python train.py --n_layer=15 --d_model=192 --n_head=2 --n_kv_head=2 --head_dim=96 --d_mlp=960 --vocab_size=1024 --activation="squared_relu" --norm="rmsnorm" --norm_place="pre" --norm_eps=1e-05 --positions="rope" --rope_base=10000.0 --rope_fraction=1.0 --qk_norm=true --attn_scale=0.112 --bias="none" --tie_embeddings=false --parallel_block=false --extras=["capped logits"] --init="normal" --init_std_qkv=0.045 --init_std_o=0.00822 --init_std_up=0.045 --init_std_down=0.00368 --optimizer="muon_variant" --lr=0.0126 --lr_mult_down=2.0 --beta1=0.93 --lr_head=0.036 --warmup_steps=127 --schedule="cos" --final_lr_fraction=0.0 --batch_tokens=65536 --seq_len=256 --doc_mask=true --train_tokens=608300000 --steps=9282 --dataset="wikipedia_en"
MLP neurons of a small language model. Each row is named by its layer, matrix (up: input weights; down: output weights) and neuron, and shows model dimensions 48-143. Each number is 128 + 32 x the weight over its row's rms, rounded and kept within 0 to 255. Numbers have three digits each.
After each neuron's rows, "fires on" lists the tokens most often at its 100 highest values on Wikipedia text that the model never trained on; "fires before" lists the tokens most often just after its 100 highest values on Wikipedia text that the model never trained on.

L8.up406:144147102135121196138153099116065095087133118098094109127132113148114093148084091079098187127160154087165194112101120085107151117057132174147133079067102145084150140125065093123137075170202116095125129112104133102152120153160144200130176135159137124124129139115134094114124169152112080109
L8.down406:165134173149198129154124114078074099120138061159111103086109125113104173088135072156087130122124148126181158153132105114147159117121072177126159181129129099112102114076074075175118093148189132128131149108091157160108128128182133106147134068133113141132130163099130150119172017181111171100
fires on: "I", "ab", "-", "orn", "ay", "S"
fires before: "l", "I", "ia", "B", "er", "e"

L7.up571:120141172172201082123071159154159132134112154098173151159117119128101191116151150148039107113134098113140137142166132171103156080184151116138149113091112186112101128172138139106183095146082122138130137075076187111109091115138138112130093072105106120082110121191175164103178104152082118127
L7.down571:104093145095126158136112114054131107127135100136165158114088142132140154142178103165184129133110170085163163149086174153115052142171109158131106063072131128116100155185118105143100138092130126121109125102120082139084112187141142118170127150190150172116119126107101140179096155137123094110
fires on: "ul", "l", "ot", "r", "it", "ip"
fires before: "her", "ts", "v", "at"

L12.up802:160142192124133098101105121109171100142147110100147190090098123123118120076152116126126176187098110124128140093091125104126141147070130146147103114103086116118096069122163080151148102125155138111074117160173097166152155172160113130165072161145113110173127120097120143101146160115128130095
L12.down802:089130079108100135173140128106174104122178088096138169069138132127172161136126170198162113086148193152108015152091146139134144103159088154095184131124146078161100136151120208146148109098151099112133107191118137133108078138181165138190096162171098130141133166100123085159117161124124080133
fires on: " le", " Le"
fires before: "ague", "g", "ad", "ft", "av", "vel"

L9.up903:073109177134122136177166103129123162145155165107051117115134099153120118121088170185106103124075134132148082157185104193148087073119107168092110101106134180126133111127127195107128132125079141071144117142129081160123080139144181158174101142094161123107090118163134146130149205116128143116
L9.down903:166144173146079116171179069102130128132115136084094124110121077121178105076151145128153096132088146086179075095084077108150133104098115109170145151129060139106093129147138141131073148048099139133137139131080131101098120158131161174164132106100174159132120120084116078123112086127114078110
fires on: "m", "n", "4", "e", "or"
fires before: "ath", "all", "u", "5", "ake", "f"

L11.up763:174158111196093151092051155126072134128071143142138145127154126116184153121094053104159188083088113140147110115201141152164146117107121095139087127147100166101087119137136146147156100161115125087164166156153118154104030104100179108125087107189112032128081114154139130111188104121143094119
L11.down763:080160124148109069064073169140159112094235112105147113129057152176140106089122111127115123098142089182135106114188091124106130095180129159181109130151143121147134120100085084159123143166132130138144150107113082128101082164115139138138140148152126127200159130084144108167130105118141187139
fires on: "oc", " de", "v", "ed", "^{", " |"
fires before: "i", "b", "2", "al", " T", "vel"

L12.up206:146146099134149118125087135147149165129160091159070156138133172147091139171127123164125124154146072136117068097128136124163110154109092146153203073154085171122128067089082101112070092136151180131109090176152143127116126118102141095135145092165137084147086112164156145123080167140102147106
L12.down206:071125115121102133114141144121114129103097124154108098084210144174131096143136201083181108112133077163175078098144126119234090198111109123131114135169166126157085166109121116155097105126113112127068143097177131085095156092078115088126150115121157137109115114158118139144134115105125069099
fires on: " ", "–", "201", "200", "-", "."
fires before: "9", "199", "202", "200", "8", "7"

L10.up309:153133114117108108102150103151113106100130109122131106136106105114102142124130182120115121138137181125092120162136122097137127163166102156170162107154183071151111144129065172100178176091151116081130123162124172099137122137116125163093126194159211125129137151075177156075072145162073148157
L10.down309:116063110163153146111118121093138119148129185093131130068142125100183105019105176169171088177113093093152131146089139138128169116112096096171200123151122094140155104123106137170126132067144084113111126139057126172160113159097118113191145148110077105123125137123139116165154141108144092162
fires on: "t", "u", "on", "T", " T", "i"
fires before: "ro", "om", "il", "C", "ot", "est"

L2.up191:088158146113111126080102133168144151138131097150135172090152122122166091215166162150118183130139128078168125180134120136163097169184154175099145121123134119161095152101130143110153111124123074152157105159119199025172093103129207124146081099090152166106133108105142092147125137120130115141
L2.down191:164090079154069043089103110071151142148118115138065101134151130119104040164132147160094170132153104059140119154142137133119098148078142171170169075109104115186133100077084145186145102116164118156130106128140157136139151100113135132113124170118116179123158161104168126126137134110190109114
fires on: "res", "at", "ak", "enn", "red"
fires before: "ident", "ist", "s", "at", "ric", "ib"

L10.up853:075108112149185176132101125123069159146109149219106200146119126103074172087123145111154143142126119169206165194124071205134148138134160137174146136078132168063129167188138150118135110161105153185085141145096086105115111097123070140165135180126114158146069177143116167126103142132106088169
L10.down853:158159109112122130081150118116109170135232159127085128130121122145137150107163150145139048156168146166080143124117185155131138161139151158123111153081133175102075150081149126137122088154083170128127143155094136140101135131107126129127140080199095055134218104177113143122170154128139129211
fires on: " al", "l", "ul", " Al", "ft", " v"
fires before: "bum", "v", "at", "w", "ations", "ation"

L11.up408:072112147076145157205122079110107137144123155144096132101189119156126118148108165142093213097107098022161124131157087122132162182143147141164120126103098131098105131104154097073158138144167095103179178103136180159086121121128126174148126108069095065169115125104097098115149155144091162130
L11.down408:128163131094156141162100119124141157082183117138095071096104146121131158073102161179133115117117135091155143178119105189119116126119188131126104119150097118158070178149137072063180089140158131158133133150139139163113118079131071117149120135129115076160142130089091113132081158075058150087
fires on: "og", "iv", "om", "olog", "g", "at"
fires before: "raph", "y", "ely", "en", "ated"

L10.up706:143116108141132163129146159119129125157161094174106113129157114189090138084089152111148172129157144134191139115131134165155110203137095146088118192130124157123096169127114157161153187163088122168144105142078187109222125156170131108130152124154144143110140180152185130131092121075155158104
L10.down706:109155144148100073086149191136137145118133170093141119142073122137177117090076056182113147101143133104090166112159095117153200142139122100165136130125151157169143132077083134115124068047110088155100173175119125165110169128113131167110086203104100173128071163154137105173080135126146069120
fires on: "os", "orth", "s", "ot", "et", "ft"
fires before: "p", "w", " of", "el", " and", "ity"

L11.up770:080122111105110102114101212111100071033116129109146089118157123151146174132120151089162128163143138097162144139103110202135109127185025164152118112122077146115130152127125081117135105125147078107141159147104176116063122126103176059209118126127163127116151094147111072149151138112134137135
L11.down770:068167104156082093161047143156096118123126158123169138135133127142139148151169128199184104135106100071083166108071145128113111109175083132130110084131141138102174111146088146133079148122161099134181172123127050092141114172131122131147100162081148086121160131135131079215117115137105115118
fires on: "ill", "he", "c", "or", "er"
fires before: "ion", "hed", "s", "-", "st", "m"

L9.up263:135048169161115068156159092141125149136136073088126073107119127188089096128071159112118163141058160077108157119155138175136084176143112152113115161078105138100080111132150169131141149176152155149131125130157064155088135161090124133177105092118155135117094140125146120105067120191149044122
L9.down263:151101119167091075101142147103170195131183084185138119084129100180111119066129130111150156042075191152107109136116117136129154132113103200115138120122139158146147112076159138142156151128127135139133115135091141167139189112149198087162144104158178145174159073086124114151115133118132085089
fires on: " o", " s", "du"
fires before: "b", "per", "wn", "ction", "cc", "pen"

L7.up531:119081152104111140141167234157126146156157109177162088208156118156086086140223150172118162082111089101136172116133181090105153048144096143110147143152128146125086124087096140164141112102155186136130129114136105140123106126130091137150082121148106101161102110171136169087112175135133167142
L7.down531:167124146105125098124094107148147140115157091116130157148107138203151057156136182235164158097164114100107137108200129139097152132174141143102069123128120148105156102168126181112130118166181144105152138098065171118043120139166111149101147149071145181108114146123135132075111104156149195116
fires on: "2", "s", "l", "t", "el", "ic"
fires before: " |", "ite", "d", ".", "ult", "ain"

L12.up906:177069149100089064089134159091038134105087126152141117092101076168118178159137127115145086101083111117088218126196128148159109126155153184116137115114154143088148135115118150128187213143142109109117153138140133168126090126138132127156138115085109084135103125137141149124163135148102154146
L12.down906:160103163102117132096079166106091132165143158138144126157130102112092104108140152140120133148101105161142090145175190120131117125064109165134072142143064214137157073070126174134118067086104120155202177122174094103094074106120092111111123139132132142184145056133121166105158132112108101175
fires on: "en", "op", "ib", "gh", "ur", "on"
fires before: "le", "ant", "se", "ation", "i", "ter"

L8.up585:124108116092143132082094123130159143102122093153114132117089142082075070140124142147147188156135113103141186151120120145120175117139177134168162134180165053125135052108061134177165143103148146116158076188109129201147084160157134128115137153110173098162135148162185052078148143143146152167
L8.down585:140140122104082137153134112054155101144166119181138135094176098141100106140147240077094131121181145121146139095123076167115108147096089185117130097121116138185100155123116110129168113169133078136122141115149119145127110159127131138122103174153145166183107143108180107178110143104118158097
fires on: " pol", " Part", "em", " ro", " was"
fires before: "y", "it", "ic", "ice", "le", "ia"

L12.up569:146108130140097083130171139139122162144121095108156056190106051115108082129147110127123135094158110037127135156146165198067168123116112168132109158116166122168139161153075123134183096125141165095103089169104136167144126108178142165123143128156107113148151153156137086088170152113147117136
L12.down569:119123153045110130093131126122149086118098141126121080147138085120102148101086241145136149123084151166092147101147153119139115118135166103111098161064160132146140142134114134168115078161080153145116133173115187135131176088091132100116148157164107118093131136165182106114126112097092170134
fires on: " Part", " part", "em", "id", "ass", "l"
fires before: "y", "ic", " of", "p"

L2.up282:160097135120151181194148082102116165081121133163167143186113110132179210116136086147116109143101112127224192150129100077163123136155138174085109086076100158165118132148140121131145174107148130077141149094061118105113081127156136134066060123151105206128145191154133207094124155111157161163
L2.down282:104108172127155123073120104129198166120174138184150099121162122114145143147144128139059097112161162094079142112141182158139117090160134115135119118123076158143165166096104099163121149164113150100161041131147062148138121120170119143085095133054162114112144055139073124132085162161126071140
fires on: "pp", "anc", "eng", "duc", "iv"
fires before: "ed", "os", "er", "es", "y", "man"

L11.up279:183112158113153120144130106177100102114123112108093089114149102133130153160118137154114072106079149113124092178149131114154110124168091117155118112129110043123191182193057132159097174110103127110139105140081151156163097082065129169088144096152083097142166103123055170142131183159140154146
L11.down279:065133137114118120124146197124154091149198218210116098169146110122134123149157093164069148136147123117081165091105114138108113121143126173133137114121177112153131170151141173197115143145148090108115146091119090106139100113111119126206110157144125123079144044188124050112110126108172069178
fires on: "\n", "\n\n", ".\n\n", ")\n", " ", " T"
fires before: "-", "=", " h", " the", " or"

L5.up939:118149194111078126098125115125092165111104149117151127137162154082142127133101126054077157132138141143113144141123117175141118124192168113163133096137150076132183069062116172097124222158105168159162129139126083092158146073035154128102078099143111090143145128138077111119122138120177116174
L5.down939:100149135142132154079122122215109128151127116091074123175121122169134136066146132100147112082068113118078137116162129075137133116161152091143156146140146144097098126159078067143106077143165122127068106131145132188105100135109109154165113162111144151106168166129139123159190154131145172090
fires on: "st", "en", "tern", "it"
fires before: "it", "ru", "ant", "r", "ary", "ational"

L7.up16:100136194154170097127074158120063138122092149124169132095123101178128088137132181140097081163116101153186097094176117110140143132112150121143132187128173170159105117097157106174179147052126131166118102098126143118124140076164140172153089058164115186160153072188113088165127144126151100178
L7.down16:154122139143100154103115143199155106170104105079162188103083135108185136140113133100070101162159116142096111144146116123148122131127127147188097120178104122104117104191102139124059164136118106156132117142114171211120125048090183141115106148156142155162115123167083172121146149139147137167
fires on: "il", "per", "in", "en", "ic", "al"
fires before: "i", "le", "ge", "ed", "ult", "t"

L11.up103:155109124117116103134096118212147131123146102135152150133102072096079118116111119122167112191147130123152094140111145165138203149149120151099111133099058048156068132128161097135129099086111128148087118145115155149178073094180128078150127128163161099144117156094132170134162115111157150161
L11.down103:113148136083086143099108142110110109170044027132146154073175147079127120048102138141119153136178122114102159204104190081072164126101084127105179170135126144113069139148119095089167087131130073102135103209129135092131111059181185137137101165139150125114134155110105124119105088164124157114
fires on: " Le", " le", "el", " off", " v"
fires before: "ague", "g", "ad", "ar"

L11.up212:126126120139176112179095087098145097123184119144111103177147118169148124096130132099119154180083195119072130094117137143150096188142100118126093096110134125114149168123119112141091118129080147132086097176115117098073114118153114160157143094082088095108175153140100080048173118145159165077
L11.down212:098133162143181174150182168126100170079151078137130130154164164101097144118174085175141155104132166207111124104118139169083145137140154111192103119146088066125144129110133147246090161092114118145170077171131128089098117134147116101132108120087149138165110111097137155098105163099110085093
fires on: "u", " \"", "a", "g"
fires before: "res", "x", "f", "es", "et", "ro"